{"n_layer": 9, "d_model": 512, "n_head": 8, "n_kv_head": 8, "head_dim": 64, "d_mlp": 1344, "vocab_size": 16384, "activation": "swiglu", "norm": "rmsnorm", "norm_place": "pre", "norm_eps": 1e-05, "positions": "rope", "rope_base": 10000.0, "rope_fraction": 1.0, "qk_norm": false, "attn_scale": 0.125, "bias": "none", "tie_embeddings": false, "parallel_block": false, "init": "orth", "init_std_qkv": 0.0331, "init_std_o": 0.0331, "init_std_up": 0.0331, "init_std_down": 0.0204, "optimizer": "muon_variant", "lr": 0.00833, "lr_mult_o": 3.0, "lr_mult_up": 1.29, "beta1": 0.93, "lr_head": 0.00804, "grad_clip": 1.0, "warmup_steps": 200, "schedule": "wsd", "decay_fraction": 0.936, "decay_shape": "linear", "final_lr_fraction": 0.1, "batch_tokens": 131072, "seq_len": 1024, "doc_mask": false, "train_tokens": 1246000000, "steps": 9507, "dataset": "wikipedia_en"}
MLP neurons of a small language model. Each row is named by its layer, matrix (gate and up: input weights) and neuron, and shows model dimensions 405-500. Each number is 128 + 32 x the weight over its row's rms, rounded and kept within 0 to 255. Numbers have three digits each. A neuron's up and down rows have the sign that makes its largest values positive.
Before each neuron's rows is what it responds to, as a language model described it from the Wikipedia text at the highest values.

Responds to: Time-phrase completion. Final token closing a time expression in narrative, mostly a year's last digit or words like week, year, day in "the following week".
L4.gate962:163089122173110106165231143055131136139104133063089163104141147103158082181121160138133123084140123150107135147101074141166151093154096083115174110104136135125120168126128100097161117130109140096097091151167168131172118153126114138149121164161040129138182099101121116104156136153116121134
L4.up962:158125161130128151121135150130107097149126203160119125090179098174122128110123152162161109135141097121123107159169074149125145170123125139102114140075179119080150142199205164128151131087179176154172067138126098061150146083114174097143169040127217043136111152103133136112151137128080202174

Responds to: Word and year completions. Final pieces that complete a word split into subword tokens, such as the last digit of a year (199-8, 194-9) or later-al, asp-ir-ations, Val-our.
L6.gate624:168108113156124118168100055165147121068098130126090148100207139117175144113160145078119127117128122088116178168141098083122166137149121131142115125101109173148105120130192130113122128111146083124102104116099104142154123156131064166149155165168043119108128129074137103135118150119167138081
L6.up624:163083072117092145151148125116045071102112128137143109078161128148108182105096067087135042141099185125109142138116092158122131158141151159112142174038184083147119141145154176154091128135173126095166071189127079167144126155090083120095125152123171158124094081123095085158113157163140152191

Responds to: Word-start fragments, technical text. First pieces of split words, such as cor in correlations or corrosion, Ge, Hy, Haw, plus articles like a in rocket-launch and engineering prose.
L6.gate97:105092057130075129131160135106079067107093116112167181174218147132112153144141162118130098107167095054194126151144129146104119130093098068092090158195096083112097088092112150132098148111158073147119136155144051158146139153109137166145093152159121080098111114142128149129162109129124090127
L6.up97:122078142060093154104141112118102114184108119126153171118090126156135171160165120145115138178130153103162149146169117100085168111127076128044161144152096112129110173138107116137146163097106122109138103158167064132176125131163112143150124166148063130137099133130127104086179127111129137124

Responds to: Vehicle and military designations. Digits or word pieces completing hyphenated vehicle, aircraft and military designations (F-35, RS-1, B-1, Lamborghini, Tank, Parachute), plus table-cell pipes after country names.
L5.gate561:083106083074073082124131111121114126119138113141108170135174153118109072147113133109128141075173130165159137143149179124155084142077108088098123159089152101133109117139100166080099151052129077116166136154150093095072124130171078117136136138167150135156144162066158143149145118158160145140
L5.up561:098098118114091098192189114141142171057157135094074130164184148110134099159133119134068135085089082087140136122146095174123114091107168103066142147115152109129107173139067119085140094121120127146125118133143121149110096131171120179149119112136120143117136144093162176129093145179147126095

Responds to: Abstract noun heads. Abstract nouns and their suffix pieces completing a noun phrase, such as responsibility, viciousness, relationship, ratio, status; also zeros in thousands figures.
L4.gate882:081188157083144130145096162149121145163047129113141113134128126110068098094176129106158174062111129140122104122118131117163192090120159153133170126136047124100098097125159086150103110169112166136165164123126142118129122077093100129107142152112099176167118101143093104152119172125174119093
L4.up882:155127164108070134133079082118077167140084089162121095081152112139139137155172116101161115152150137118135156171119094111155080127154134153126089111097107179140133180139141141157149136112135141175041104165123145123137071088214121107110112136118142109116121128149124133128146115122145051126

Responds to: End of subject noun. Final token of a noun (often abstract, often a word-final piece) closing a phrase before its verb or preposition, e.g. gamb-ling, success, intervention; also last digits of years.
L6.gate43:106122180136109089098106077080140133206025134150101059113109087185164129148167129142143127156136104202106112106082158129085096117112107161135111106164134137161142140160211159112126113092115131129082116103141137166175134152137138144191179131145072098161121138113107108166135171197108143138
L6.up43:139149192094120109127100100062111148190112168154142078067095136121097134134154137111104154162049110162188159115074129140072114096142127162163134065165158119157151112102093126112164093138058183161075075108154098172140138135066080100164163107096077102134106175126148115097098107126183143105

Responds to: Noun-phrase openers before counts. The space or determiner (a, the, no, three) opening a quantity or feature noun phrase, often before digits, e.g. "has 428", "There were no"; also mid-word pieces like cyl-inder, Fre-ight.
L4.gate236:119144120140121110089095115127056135151093145135142190168108074070168131127100153127139149157187149085099127133143146062163108146193138166148123178153130109115165096163182146065138149138118190138140121174107117126087102159113140099172137138137118151122139130088115124137107105117137175135
L4.up236:086069085116133195144132113146134164187097163129119146144185126107147105090054176118113135197159120119057084155190106162091166125150099088129116116118113104159160064102132143153071047070121108100197134114148131146162159133117128189121148072171101165104130086092142156178126103142123127123

Responds to: Year digits, "known for". Final digit of four-digit years (198-3, 197-6, 201-7), and "for" after known, noted or remembered in biographies and reviews.
L5.gate1162:149184092115134081144166137130224111108164150112101164086109127115125125122140195123120120112138149126134150120130099080164077162126117117118174096059150149118143125126091166078111145171132119153150068095166092136115188097146149167095095132098107109115097175090131122128111138109092116168
L5.up1162:115116098093069076152119136112092155154119150087114153110155167058179153149160083172096110156159123161147088062069109169123154107110094164070158058135148115078103115152131117082148113123142158136091093125136158101119107169132121143141162105149187109166167127145162136136127154105147085092

Responds to: Subject abstract nouns. Abstract or general nouns, often word-final pieces, heading a clause's subject after the, 's or his, e.g. reaction, demand, success.
L5.gate848:128147181141109179113120063107119111131078128116132155100139102120108137135136090089149187140136104105130195081090105064147158095211101154128201075171130161182177092084121129088118138086121102131137069076139171122147077032177115122136113123138143084106115047084098117144071054137137098127
L5.up848:120180189134072188100083093102124139121132159180134114136133128073151109109172163090189184089135092097103172101085115091096155126088114124168139108143091142119136142119150116135118108108164152186126128111125150135097089144095097094127166170064147148105091168131125133138113151069091104135